config = dict(
    attn_scale=0.177,
    schedule='wsd',
    decay_shape='linear',
    final_lr_fraction=0.0,
)
MLP neurons of a small language model. Each row is named by its layer, matrix (up: input weights; down: output weights) and neuron, and shows model dimensions 112-207. Each number is 128 + 32 x the weight over its row's rms, rounded and kept within 0 to 255. Numbers have three digits each.
Before each neuron's rows, "fires in" lists the words (lower case) most often at its 100 highest values on Wikipedia text that the model never trained on. A number after a token or word is its count.

fires in: "is" 28, "according" 11, "date" 10, "has" 9, "are" 4, "master" 4
L2.up1812:095106097131127073166112085147113153117160160164154129181118136177143113140157148132128120124179096165185121104097118142100098098098170144146126097156135095163163153158087155110113160105109104071059092157142099146122106128111143099157173197130132112149095114135153113153152076117150151139
L2.down1812:186192161121123117155133163126140082091171182121116134113155115176172164132153134159097148123099108087152117112158125142168171091182149095094120158139167071137075144197144138122071132139122112106190082137135129105106092080156094071183182180130108110152181139086113195142113164108116166069

fires in: "one" 52, "two" 6, "star" 4
L2.up1943:166090143074086094144103114216112082066164093070154100158123144169116095112119087174115126168173164134147165082156119165085131111113141141130116097134156119180081092132116157142152129113126115143108156145149145121204124089188117119139085172156140099133139132173138138141073158134068120139
L2.down1943:142098190137142109161150141178147072044136094109146135151166092148092137106150134075171146136133049157060137163162109151157155159131090136169075161096196158199086131144170127163126134131084143080115090224099135154105137110168182090114134161135154128108158095121103161094143075143011146107

fires in: "near" 18, "from" 16, "at" 8, "see" 7, "fort" 5
L2.up419:085122119091076155095108108125109160102121135107158117194095095162093116126155100110212161119154138204179146152114073168128175125109137117132180115125114172139151107189110111177127107069127170140133108169138087142160110137187098149101202162159097109141122134088136131151110082133134136147
L2.down419:153166144154102110139068086143115117079119122149122111132117123151148177096106119140136120158104141140152082136112142137103101143181151122156134067117116111198181158119139050139095110103117138095122119176133152080153135101120175100145088106163116172097168062138167113104077185133124119098

fires in: "of" 15, "at" 12, "against" 11, "club" 10, "medal" 7, "for" 5
L2.up2187:079091170140113106181082098128171097179095073126116139100132136107150173130192098134134112157107114121098063131120063061130207148107110105124162090144168173123122154128129151100140150136153128102078111151120168162123114076107125111156190096155108091118132091178090153157098112139086158115
L2.down2187:143165128122135099145085133145114113145131106097164165142176126135100091126131119092110116091157115069146118179132170117065103158097124148143109107102114127110151131097099103127058104142142104131155168159137095096143091123136170117149077096078112102158126169194181127116160097156125150180

fires in: "of" 55, "educational" 4
L2.up109:147074141113116166145185169131146120105148141062096137137156105115120156181092103170106057130175120137159111137163112107175130104108222173144128144147107076124145119148158145031139099104120168160120136069052123103107147088145133107108088082135093118147157149134130103122158141140144113122
L2.down109:128151156134158161122151144115112115094130093078154141155103033108136114159168184145134172203127161150063103155161142112215168113120076112124162146085132121106138084143105188105148186111117136077131169104172131122108130151108105125178165111126177147180086212115128172123155083112123101131

fires in: "also" 69, "frequently" 4
L2.up945:110108152092095165139157074157064145107099142091094100144186170084121133119141117118164092175157134104108157126137147159127107124175142177135194095140171146179159121089137113097159163139079160145169102093091155130117089104101165106135082140191115099135150125102149081165167122139069108091
L2.down945:123125193121097104132115152127164103142161156135116169080110165181097134104131091150155127144137100153151086115140112103096126162107171118183154141141199149080145097142073112120187070082116129090168081137173148143110193093187172117110158154143119097075089170145164130088105140107130146090

fires in: "of" 43, "s" 9, "with" 7, "ching" 5, "calling" 4
L2.up1737:146116157140156150123119101118155121147077158167177111148097095091177125174106082109132106115165101164128087173166077130115144169137152131156127079164103122084174098147114099174157117095164124103115106143140157153148110148123181135131156072160035126180135137122152084150123076117105098149
L2.down1737:098091128142127117150166151129173137143107130128161117174103107091120137135143141172073143088131077147134103045167142147140146174144143151139046101062100118121137117133090203100118125142149128129130144122144151132010145137130146139131136141147071182092118108135061176130161104115159108132

fires in: "both" 31, "either" 7, "those" 5, "one" 5, "any" 4
L2.up1919:135119128117155113231137101150106116149134095080107119167130144085089105133123134109098153181206057192125167095087055156149127103168151183130216149124155121153087135111087077095075183160095180112119135168161165087152181100112137075156117125180142094135110174126131131146145127177128137126
L2.down1919:129112163101176144221164127153087106147137079088158082178143138102131075132092100075126158123188123146142115111129058113112134061127169083134157185133101139178063179123130063142056208178115196075124138197172178050139143129077173065147122086103119090129058114111154119101143209135149183102

fires in: "also" 44, "she" 18, "initially" 5, "is" 5, "1" 4
L2.up1456:180071217048163127147129079123134095070197085168138133186127152156183130114178156105075152213166112151171167143129113133110076100132194091093114076177133079096114127113112077145177096122068173118087076131092176135124149086086116109162094084160102113136172068120056089136142139174125171152
L2.down1456:102125144124098176130117100132150125119053132116113147128093186100145148138149164192136176164133136113135156124151042070143137149103057053136145176092162172100137098101133150075110171121129140094170154150162118156182123139132145154119167119149121113138087109167141156147104113066161116076

fires in: "while" 43, "if" 11, "although" 8, "because" 7, "where" 6
L2.up27:120145114134073123142174116183146192114104200088184147140163140119099079157128087127114127166116105113111098097101149199190115115143117095141176086094109212183094162125193063147151152102115137145189070145084153087150059088102114132065093125146138070128084124083115131179143117109183090076
L2.down27:182089182158054169171130142158118134111128137155167163135150170149109059138180128079152086100129129095117134149089174167146130085093156045127128136115125191086087122199109094110122115127105154120154173138122162139158069168082146181103034096068083135156091167126215106162135084086165086132

fires in: "october" 26, "was" 15, "september" 8, "2" 6, "july" 5
L2.up1026:126130037091130132156119152051072096144148129145138092111152167079154139122142101164178174129144128135127156144117170147154120128103135126109206095140147132157112156159171125149156172196160167113093133092143118087110178130130139138189119118090136144180101164193121113112075124149157117160
L2.down1026:092182155179134070123068178131122146126124132160097096132091218160124185113100149157143160230094155125159046156144115146129212098145109158108139063165151155124158088097103107133071123160125116132129121132100155119172118154185143108180179151124135140097062139092063156119125150161111131167

fires in: "and" 31, "until" 16, "raf" 9, "india" 6, "australia" 6, "delhi" 6
L2.up2673:137158100165107160154126160077142125082118119073156137103171150164083153090104102059175130194117124140105102113111141051103122105148188153155126119159117153139119085141160120146144157157078043130161080130180142073151137138082143096104087166126103090143061064109134097160149153161185158179
L2.down2673:154138167141169142190117169117124092075126132146112093116140116159100042151087083112119122145155106172156094093118121080120101134167175178122171083198120173138123141096111133173129171167121099092117164071138097047120128143143096092045123087162133065096052065117190123146122170079114115126

fires in: "is" 48, "its" 16, "are" 7, "as" 6, "has" 5, "2019" 5
L2.up1484:139134156144135107134145144147084155081118102123148090199130106096129153079172120157134176138141099131142143149181123113109168078073156157131109120182112112170177159150148096159144162101144145130128190121046090120115147138167125106143140122168089148187152086111183069166133159105088145118
L2.down1484:147148136132116081160120147122128082131092161084118169155170147169143124098148110141112126143109063146060108095127131104137136135106134088076146185107128129189087128157141129157147126157165156095128126151168115133141157129135168127132164096127145164134148132162150141157124095128163148093

fires in: "season" 15, "with" 12, "history" 9, "while" 8, "at" 5, "no" 5
L2.up815:127113141140098155141121120120141154169118133113093154157092190063093138143103147089104082114115101123166127140125135116103147083155125190134114133213124132206087130112098136093195137089114060157096115108154148098152080132114171076179125130086131099068109124130120119099159134144113123133
L2.down815:178159130084075166136091143146094075174126103193123089113147103116139101101138105165153187167108139114185194140142085134195129110153136123137117123161150120129099171176134124113127125060045080098130168094136101109106134112151162103087113107093201138151131081080174151131114117159104146114

fires in: "one" 70, "boer" 10
L2.up1046:124131084136136079114108150155151116094106083108125084155060133147152072109137125072075121154182136161183140127106121143191134156115166124123134130155067162166090111110114089164102152123107154112128139162143162091177155125116131167117200107149138154178157102161107091165159137128168104145
L2.down1046:166141141131149090124107169178152087079082085092159103195095157124114080122116144085124142182178116192125150103117102088173124125092162189119119083145110174118130106153153132125096205153118136075076135166076141113151182171116146178099162158103089171145027102132122114077169119119192100185

fires in: "such" 19, "seen" 13, "side" 11, "described" 8, "between" 7
L2.up1325:167141139113113096133117111168083122130119090076144139193092131089091124151087141145116159119161171112115152086166120138086147166094161154166106129154095117178106106112125142129048133202076125152132109124077181064109123197071140095171184142150157115093066113169137108107140167113129170175
L2.down1325:165128130090134031173108144135150106171057136097132116105158152157137095093081132116187098084078113071115123093177102114066145172121137108145070127140132174101123141179109036119124151185089189136142098144114151109119138167114144095110130100153140112110124126125079075146116117104104125103

fires in: "his" 18, "different" 10, "any" 10, "each" 9, "footage" 7, "many" 6
L2.up1040:108127120112099075153133144156163083095118081093137117105115148139087166136134113117105167125163122157099195150060069149153162116146153099104114106100140152138116117149137156159108178135131217148080109145145123121134159120084125109186156136122128110132163101160086142143089142135155174149
L2.down1040:172126147065184128155179096144139114174105122114164084135151043117141085143174128129112110162081147115126120132149125110108073130121130150084118092016157165140138123099111111087194124129103111128127159146048121160144114173100079132130137154144169125147096157151112177084155123137104146124

fires in: "family" 16, "people" 15, "women" 9, "individual" 8, "division" 5, "crew" 4
L2.up609:151082118105059125156152079136102125103068114077109135171157113133087192182149131156125122131138159125137055072136105145149135119137171186094131132147136105094119150094117142165079154094102161136128110137084179126124187090130135059149102127185138151098126143176100125187118092128118129121
L2.down609:105126127129135121127158092161137129153111124120170104166167149202146125166230202117119125114096075146074103135154157113083156146138145109103102139058157169186111156132091129121150190128150097123160133123074096194168188107147087090182107155132086131107092126146088136177108130105185171143

fires in: "was" 16, "the" 16, "had" 9, "is" 7, "has" 6, "expos" 5
L2.up2487:098042096126105164195121153130157093152168131140113092122164120102099176160131113110162160131093105144195127185103087179132103126157149080182147082167131108133161086077137065158133156142072143116130098141145165095132142155076136120163094072112190132182123130169116112137156154154098151157
L2.down2487:074111163167148138151168143178178184081110134133168127127110128137163133171058163094101149164118118136141139147117137065174129137123074172080086104166086132133138114189156143085128134163124100079110167150179104114149150083089102142123102150065128135147135143172133113133169073176137149147

fires in: "for" 43, "in" 21, "internacionales" 4
L2.up1275:103130134072061113152158082183126120139162102110154170160148108171095104113137123167074072088169174166146135134185100112148097093075140094133141104088084171110120125147119145099123172140134197119112154142070132150123100078166166062140085161101064172143122125116162172173093098176113181133
L2.down1275:123156138141193148129100159075145106156102116114099145134204067176104093181103111174156079133151177093113124086075109131099133083115102101156161109100086145136102129195106109128098163088089111169100078108094147166196139102113096145132137115119104114138107128136157154144132066087183116184

fires in: "2" 28, "6" 11, "0" 9, "km2" 6
L2.up2118:122066114151179173150129095102106137105139096111115142183174195075082147110156124107116117137159137153103159160118103154162169160121150183143118131146122150134125133139136084140096172084070135089105122107119122091154061047125116159149136107161047095130083094145152135180081155188117104121
L2.down2118:133140059121115094128171131131130133134171117155169170105169144122079128151142124134154159128149101119173080135158156112068128151189171129150115136142169172162127105182134143100055111120150130126070170189146106085124172131115127151145096119085140064140111157126065195137146133101172128155

fires in: "would" 20, "came" 13, "could" 9, "points" 8
L2.up1608:109142163129106128146159156133078120118168139157113111171177134191157082073128168088114157132126119128099153150160086144121144161140166134128127085077112153173143160102063145143109198132127196057103084156114158145120069122167185137146134143099080051134131140140124087161083113136114113121
L2.down1608:157120171104141153183156166183112133130148118111109099090144182132096098132137095027111150169131150142113160113162087148153152110145145146096129109084153186213097197089093133177074223127095162026149097116126136113136124130121178108129178135159061066135117119161096153142112133108067103116

fires in: "18" 16, "7" 10, "19" 8, "6" 7, "17" 7, "8" 5
L2.up2114:148084089154140135142089130100095176096151149144160158115119142137120109155114146133099158139144160174137110135093151110110128115103108141119140094102169111102127128161134100096157137184096155083089056105054116157173189130116125147134165098105119137179120099168137119166116102152183124167
L2.down2114:146093138184088159138186182132165128143102108122159065100083171113120109168100128186162082164092105150059125133078156111133128096164181165072134072102074132130132126128171141161123174133148135125109141164138107106165148121117118103129150153158132084098050108161051157083181076174198133106

fires in: "command" 22, "reg" 9, "corps" 8, "staff" 6, "division" 6, "regiment" 4
L2.up909:099122108192066149158107115127096105168128092126143111136144132082111154140118127113069180132128127096249153118150122120087095128174152209155117078195142097111128146148150163118117101144084141115111119120187121106040084144124147091182126116141122145166102104185074115136078088140099076136
L2.down909:144141116103141061112146094178191131089155157149121125120125141170113145138120114122163138159118139125107143109154171098083096147072140135137125137160105156131160097144071106165119110107191152120112118120105083101120212112114181196138117129105144191120163111158084183145147135135063104118

fires in: "as" 74, "signed" 7, "called" 4
L2.up2677:138106149147133175142117087183114119154131119075181116141177135112114088114055176183091105130090122143131112132112147139180140085152177067173209057126131097106053079092170159122068131090123128103122138080121128163159110148159129062152100068141131118157115155184127117109082095149100131127
L2.down2677:112090140139130128154149155130069164134114093140168158087190154086062058159111096116101097206152096113118127168086088124142138136179138098141138153117136148112112119080099129152076215141158110127166126137120086136156087118116103118089122097124122165150089173105186134077126162110128141088

fires in: "began" 23, "a" 21, "died" 13, "took" 7, "see" 6, "begin" 6
L2.up1289:131061113115117081199136105144079075117119150159148089169135120095152147154137154058145164195121135168134148155087122127141174076134155120191216119132138079161118094159166156102098111129133129089098121146158140157138146132123121107187145132140170105084076103127142098156106123113130149151
L2.down1289:135093077140159111096165132123065127146124127160059114101156108101128153096096113154111151174117085192126085175111133116127131128165120164125147047170095139157168116083127102132145186103157168116100153182148133116147104089135190065108099143158165120117164117169148094133130182172094128177

fires in: "is" 59, "are" 7, "it" 4
L2.up1593:132099085110112151157143112150095170155118174109165139161138129102135145134099134114199143079157093209148150132143084122159167108119111104101159137119099129144141145179149187153106184137114118143125148181082128116157097149141126097159087161132068159153098128112122150150155129137132126168
L2.down1593:140095126127088116182109103132106134109117129115128118159151156125101127119114125086178103174155110179129091129109121151173136169095084163133197140123124113096090167126169137189120191127111108170140151167080127142123040196055118102103124130125147158120087145151108153128077146121091166114

fires in: "on" 62, "until" 7, "at" 6
L2.up1430:098142130153093215132162106116094137126070094107126138142101202161146113120125115092092096134145138147168100092071165110110116118129155150158178122132093142119108074165102115122143118168141083138214146139134173097146132114089137135158139147078148138139103095121150139167145131112112080133
L2.down1430:095101192120102135149094109146114075151063159130135150116140103097132107116132101158139139164130168105159140164088164122164072143183131097127168137164118189101080161212105160074163114089140094091123032065087150073144137101083117179116089089154119171129102136101136110160098062132073112145

fires in: "are" 29, "is" 9, "were" 6, "rhynchocypris" 4, "begin" 4
L2.up259:106142181109080102134108133196134148138133130155142057129091165105125165148172113164169092142098086153145120148095086159148175088092131106159109105127140122085112176107117095147090151079151124112085113093104188138088133132147110101112140164093117117177082072159154165123060073134132086128
L2.down259:096109125144139110133088140154148186157138207123077133107131136183147105127194128113141141086052065101115111194144155129134186160168115109114125117112153137123146194156103159098139191159148138127074142118087079059143058142158108132116121127105161159145140151058185147148108112203111178120

fires in: "battle" 17, "war" 12, "round" 9, "ii" 8, "consisted" 4
L2.up70:117144147090135128123107076132136114149121096123141115129155093207147118131123143088110179132141125129147126156150104123117164140121139168097160084145125128139106102159174097118090109074118126148133127114159091120161138177170133089113150098136119155173091075183120155127123078170119116178
L2.down70:149144133096195115134138095111102062084102171152166175142137109100131173171099159183093175136125094119129102130098116173110110181056084169170094123139143129082101109157125123091102155108077117103099118126100157129098131127134107059120052069141195131132144105125133105095130157182117144146

fires in: "of" 46, "in" 7, "2018" 4, "microbesonline" 4
L2.up2126:090164157125105100166127097202169141132143042151170150116142102190056117143108150150157095160165157148156110081144151145093112134127188156155172143158100089144104103131096148057117113115138175143141098131082134125073123125138162083137082166145103148146104142114172051164078108240087110111
L2.down2126:094150135142147111117183139073112087148211167083135110128057065117121117114148070100126161147124101162091097144099120113150108100109086136110092140079100176116123107184075158163158122150142176175114150131127187157131078153182179156172137172115135113123107133138129130125134086160123149148

fires in: "of" 35, "over" 9, "2" 9, "the" 4
L2.up1804:151136131189168139134148172195121135110121094061176115132125086174079186096135057081080131138125096124129049129096099132141138108130093193163109145163119145099139148148148144126143117106102034116148104126097146094124156132107139111124131142183137134146054107164064138125180146094110078152
L2.down1804:091126134176134076186152178175193168136176106110155123140171166087133140169098083100133084174146083087148121158134124147128144098134097123137074157113126091156175134146093145147124152102074078114080145125083139107103139074141161106162120139126081115155105099135088109158190155142116103138

fires in: "they" 23, "david" 9, "species" 8, "fear" 6, "jack" 6
L2.up912:072087107102141127087190134116140160103132090099144099159111161157100074070170101156132077158129119192131125155150120125138081097124144122147148107110100153171127134141093123115081198041053154110100109139079110179118121142097070109124155075182129179159112116130165108180133066194075139186
L2.down912:058114119127158086135121091176210130106104142106143131087158138178125145110135127059134150076137072091062058090105109074097151180138163097122112127096088181132161096127140144158125146110172152111151160163157084175136190176173152151156081094075134130154105136113130155152139158111108162088

fires in: "general" 25, "soviet" 13, "lieutenant" 9, "1943" 6, "early" 5
L2.up1510:162152092137143085150159110122134124125098107100136147092137137177114073138143065115121183149178171117115068144078161127104097146074155159131155098137182105132121116166163081137143121142089090122119079121065108109082202133147160053124105129093115150132110055101121125215172187130153124145
L2.down1510:166145126128156146143129165178086156135139075099152111126116181120123126123137079104083128102140082094132140195078185105101126076145132076101191126119140111139102178109171129106167118132102120126128018132109152083089212152123183082098101164080135169165144054167127126151161110091098149121

fires in: "s" 36, "the" 31
L2.up401:147177118172167108183140183102120103156132088139152085175111095161080145128091133098103133144192113110103125139134081142095209070147183112175143111087092145187121127115139156150065145130115111091130119081152096083154140180166117077162084077131154132152087069109121104116128130111133136110
L2.down401:082176157179118150212124148120109136139144105140145114078153150099098138137076134073106125162162105164083120115128064122158189097153169080149117077084110119176119172105147085141049186137123091030192174093138118087144125161132088031128154064106112125144048064129133168154143149057115111132

fires in: "american" 20, "national" 14, "a" 12, "states" 7, "kentucky" 4, "us" 4
L2.up2460:116142104110174105163164125087083170143090145106148083112135149106142122115164151112108110141137178144165119105178137126143136120147170120200137122152139125092144091130112091131079132154061170058116116164159084078143124107105152102062195072169059129115101135127195093129145126128166070123
L2.down2460:156090159142159131148128163165188129124055185093130139117138143107063115133161163122182091123134147070106118133138115087150075162062117108125152122055138146206146167155127086131123146141087149021105115159102171105111192093121104087119109077111121151133103117148136064139174172115089156107

fires in: "was" 16, "a" 11, "fell" 7, "were" 7, "would" 7, "could" 6
L2.up1504:108106171138110136185107094170174108083124160141128129124182153166151107127136150081129189194170124125135137135143099165110152069149114071151216090103150090104151121109103183127105199169108102113142086138132100142153110132097082096102131126150086078117156145087074075124105102156166103114
L2.down1504:129070102156120126072126152174168147128140186095098123143126127097154103074097100111129115128118153146098147114168056098090173110121087149135132156124113175134141135091130184086205074098180158124089203118157124071126145113129198140121162119123133128153139133175172177078120079146105167216

fires in: "2023" 18, "september" 13, "march" 12, "2015" 9, "2025" 8, "october" 7
L2.up2020:149158139144162150153112106095163096127144133137132072148113167116130082138081070129142163155144092139075103141037181131135155164117165075086169105129141144165092048105153150138141185157107158119196096096179106094155133212123154122095163131114150086193093148169093082098110181146111084143
L2.down2020:119147155095179162143083121080191113119101151104129120166128108173147111163125103108114184136109101128127083149102175113199141118081109114115101092104141166106094115137116180143143202113114184153127127109159133110114083157077162102126083107141162120154089124178140085096097180107114087124

fires in: "of" 39, "for" 10, "south" 9, "civil" 4
L2.up1867:139097123146142124144152127116159169150111134151142104163142107148110116070161090140109092141175091164140113107060101086102197132162161154152128124133091165080107113157088116098078124176077184106100111135096171089120187085120188071146146167145100113135106072139102124135163124133113146166
L2.down1867:082089078110122152105142112079096204096136123160105148169153109085147134103156068128114147105108146091173152120120095133109120115136075121105164151036084161113126091093138120116145094115139107131090156111170075114131099134155120146078089107086135149162114150122127149138130122074132063141

fires in: "film" 54, "of" 5, "book" 5, "painting" 4
L2.up2379:082135145112104090135102120159151123111192124147160081151124139114114108172111097138120099126160180180185115150114116153121105087127162224156128141190099136152118138129166163076153111091108160135142167070086124080119131147082207091116163098164098159127116154119148110157092090115194175191
L2.down2379:081132174127082164122140156115134071094165130168153189138068116135122151130134100134109097179137192147072173175102141142120140095117165157103129162118188107143138097103136144113201174153132199139161146059171176110095137146082126147128117130117163111179115129130140166110121176135075111127

fires in: "they" 59, "about" 15, "nearly" 5, "their" 5, "away" 4
L2.up98:155138114109136162132137137098112145111116126153142103155091198176087163124061152125126111151180088105170124150132119173136145086172110114121196072177158159149097134125094134157190119134078122129123082078095126168124155149142119130106189128102077082140101144131154170172107187155119180168
L2.down98:120078106078127131207119118117102156092167146132119097072167193134089101137147155114161089220139138145146145118119097155121149111141114102153177070150125142110125118127170094141157196130086122061128115075099122076175129122121141078097137108155114068139049122130156182173167179167090205156

fires in: "in" 59, "women" 6
L2.up1828:074098164093130139159196138158115147159135175107144098135131184136083147092080127103152118110221104161167092105115101153162174094081162101122120165140150175137149097102124118142110130062080097115115105152128110201106130154112165073163111098153064144107066116140124154114157096117148114179
L2.down1828:109095122117161139168154129177141114128136142089175124162109148120110148166133160087104073170171139202114104148165066139145157148072182076119097156112068201106103138075111101150103224146134086064126134168082072115147139120171150097140120115157087164164068042134154101165119132117117108148

fires in: "has" 19, "with" 17, "where" 13, "including" 12, "included" 9, "and" 9
L2.up1287:122070098150129152174150114135103171137107046132087160182115163158106109151162163176171139161111119154142099189155150068106075116011180166136115111131113139074168146127127149089117149152134133144116049114127067136096132133122206134143108090147089144127126065060158160175149138194121105148
L2.down1287:188088111138141163087099204180147220094142174119160134101166145165098091120102108115123148169121126122103060067128100119106089156181095146145152126092188160180142132132107101122125109066142072120118146147147120158129155110140128139121148116095076108155132208122170125109134064136153127098

fires in: "government" 22, "body" 10, "size" 9, "culture" 7, "water" 4
L2.up2122:092128190043125147145091191192092075152124185185109166120071090106089150106148065098146089117093093086092133137134142196150194130151129088141118143145156126165133090098142175119100146125107120080129087084114085155162131176184144085128170098130165137164073162122156101152122135161115095117
L2.down2122:134124156158136127073132099137096134142090123091166082112145069144182118091130187146127124108157147185152088104086160110165147191145149140140147095132124146053166151199097107129180101120159138180085187185126091167071163148090123118154152151113123072137195092120076102148155105137161144196

fires in: "2" 33, "5" 18, "1" 7, "12" 6, "4" 6, "3" 5
L2.up1474:092138116084116148141141092134093152114106167114085137188157089129066113071064160110151171106170127154157109173139154143154122059054170062072113123190071131189147148144168153114078147124138147091143146077110127145160127145165142134103142117108118104133128101076165059185134097126178118175
L2.down1474:108111145082131203113206142145153126121152150087091136115128148073141146151111148114108062173171166052108073147148176190222107132089163098089129115135117164146094143128130199095140158123126081121131122136090150114124099093122111084163128160143153122086080143113123151143217132137163090116

fires in: "described" 16, "seen" 13, "website" 7, "portrayed" 5, "characterized" 5, "saw" 4
L2.up1001:126132139113143087129125170160144070161169114102153092081073226142125077123171131179161131122101097154174129169166099074090152171170144159133176125111141131140155170134132102180116083097093171124139113156120126140113142143134148070151160171200185116147111077146126079152077100131127149136
L2.down1001:179176108134104109178140112119091050080097135085117116117159128132126116069119087140150128148111134126148053140158149080098102076114070122121152138147139175093156156129112077164138124124145126116097168142102152133090159101130180126100116101092150107158113093120143123144087156162148163119

fires in: "well" 29, "a" 12, "more" 7, "another" 4, "highly" 4
L2.up2166:100126128106111117091208151114091133079141195105175184126116087196172101130018128158124120174143190175097153110107157165148135078191193095167164078150088132194152101133100117143144143161101149144197078142090160165110133071127115096074129117190138141114107144117130072179175148161116124043
L2.down2166:086099154181112140139076121086150170123141116147155140151104105116135130109132105090133167144073134210167144159125142147142123096166140126072145095147134132112116098169134146123134150132089148123161128164075153155099156105041092137132120027135141112142082163123171075107092183205059154137

fires in: "and" 21, "a" 15, "of" 15, "on" 14, "an" 10, "de" 8
L2.up1186:162088206137128136123127155146124150161093106141143160135099107118112150177106116179115083179156117113106105101081087146068117119123158147157148137127111130075106144118177111095176146091094142151139086123067122183128182130207148137146097103115110158189127077118169101143160088123140148152
L2.down1186:128116153140118151145108123079127176155051077134119100074155148129122101065129123138130152201135119166124061138143106102177084124125108140188111152103134130079158152084112168097141131118122081130103215150183111130138132137149128164203132194107143184180116169058113082152105169100115080154

fires in: "an" 66, "a" 12
L2.up2686:154127139071104133122137151155118108122063164092159120183161129106169157118097103109102133075120128182174137065092108118133165086132211110107162103143091100148169149111130144102134111180124125108169147148134171172119166110169174116154123149114122067201112136081098025115126138116138134135
L2.down2686:181087186108072134069070100169128097110062155122152092059190107124155164113109121090133122197082161181123156159122097161153105111104147140153125091130155085086143113145162190126112134166170166108183148148112128112143163116157091102118116128111145131171059120161126150135156163149120119122

fires in: "for" 38, "any" 7, "people" 5, "women" 5
L2.up53:157099120102049116141121119124137148132079158127082095157170153126142088134125127190168132177142150110180137089169116150085025082097189173128120157118161074171183129143126100097165107121105174134116065122104160044062131113116124144107161127166143145100103160113103079161134099170203108121
L2.down53:107108148128163081150134092130132122173159125153131153165110108226101155126174164137091140211117158107098139118124185105133178067167082068137130118158096190151087106120153147120088161102134082082161155143129085170148124132140079111176098104132098100142142153079150135093147096101131125158

fires in: "of" 50
L2.up1606:159089108141106079136103127204122168099123168094094079167145115131066155116109135076098136124199147124188124089128123195147139100151156127125133119135171112163113098099148174095090115122099081061178082085115150065129144088106143095127127104104100152136057073127106137166099134134156127170
L2.down1606:136132106155126141161143158208136128126119100124130090182143167127116159132158129105141085178170098165165133127108092166117136091098144090171170070126159165135138101113158127145130161168100102054156086089124167070157174105140168099130158126101127101127018090144084151186100177068150109153

fires in: "came" 17, "born" 16, "come" 12, "birth" 7, "fell" 6, "move" 5
L2.up3:111082131159080183136114154170129181122067121166143135168120140121089145076140139138111126163146146148138138127152091183170146054050127147129175079128162112125120145116113081139161108139134097148098169159076144108079089130119153059133081148225112120121125160134113105202111078156101145152
L2.down3:084110137165120183143135116138112118096097141090151117078087143063070112181135081122083142112082118173091120143171057151124132159082141135124178097082152158138137158165081114099154153134109069077119167096118081122126089179158157123137103087174096119090068177117145130150119138148081123105

fires in: "that" 42, "an" 21, "if" 6, "can" 5
L2.up14:127085114102103035147168177181127120037161148125137086132155158129115144151188104176131155163113134159117171158094138138153152081178164125124181101051171131159160157142126152144081119198101193083156079119142139106095132132117134153156099144116131075132168149137160046145103103162086153135
L2.down14:113099158131145145138102126164149163178123106167089186134095066145170137092185123108144081097131141134129119123102086133124120189105063148113132128174164216125132126115164118063149084146146117185112158116113060138081188163130121141103115173123115108164152140115091192090114151106158075131

fires in: "years" 47, "months" 8, "long" 7, "parents" 5
L2.up1369:133123129122087063126125172107171157122115137149150151142065154121146148113169165116107178121172130141188131164105108081110107128152122173123117127157125091159141109097169132179112121082077075127148096094121155122127189196114130119104139122089109059106097133141137125133156115117134113178
L2.down1369:156178124195158091153107057125141126157155084120140132152088189069192131179088106146088105199168145136116099177090156110115107161100149156110049183179134174147127138150133123160086121162135130099047096103171120122059105093110057143138101170117204138144118148108059184081184096153145162138

fires in: "his" 68, "their" 9
L2.up2495:119136143137083103159114170109135122138144115166146129213098133121099101158151180141120119172176129105093110100122137134142105132095136117156172128128144134082076132183114137141155183124128133088152054167114184078139201126119147098109154158168108095125081139186101153150114147148104183137
L2.down2495:146112119101100144126079148176143145066110150133167097100135103098168113133127089108080130173103160135125069127102116114071096145103110074132061120101107165166187130121120121096162133074086134110114181113113132110104099104174179177183176093114129157196168121124135129116140180064149094169

fires in: "before" 24, "after" 11, "while" 11, "since" 9, "wanted" 6
L2.up236:173141128066103122161146120151102103090120118122184142172108110123116143131120113128184125114149139147135090096125060184153108083100187152100167071172113120094075112176161062121189111166146093087152109105092130079184154135171125063157089157106157055162156090109143113149086118142167134187
L2.down236:172094179114073120113105109151156140114124065169123092110152209157140124148136086138154109147195172120146071134142114073158149143090101100089146167116145116127105101128155119124119181089159155119212126092133177085172162122082136132146137072158102073147067124089102157162089061139154101152

fires in: "were" 33, "was" 13, "one" 11, "vice" 6, "medal" 6
L2.up684:123065127121167069186080164124139126113159144149103135131149183136113106088092144082118111153170122118173069089093120098122149153098158132150182130131091155108116164154109102106130172202103127119148107163158106146168163081164139125053157106145103148144052125143107089153073134106101160145
L2.down684:146100086050139107152135131134155155133069097139136122137137140100082140159133093097167122152136097138077070136106131110160098112141187115148144089123085191161135133153137120089076196191110096061154145138144156143151151069095198129093213175135070088116077129123067126082110124122137124144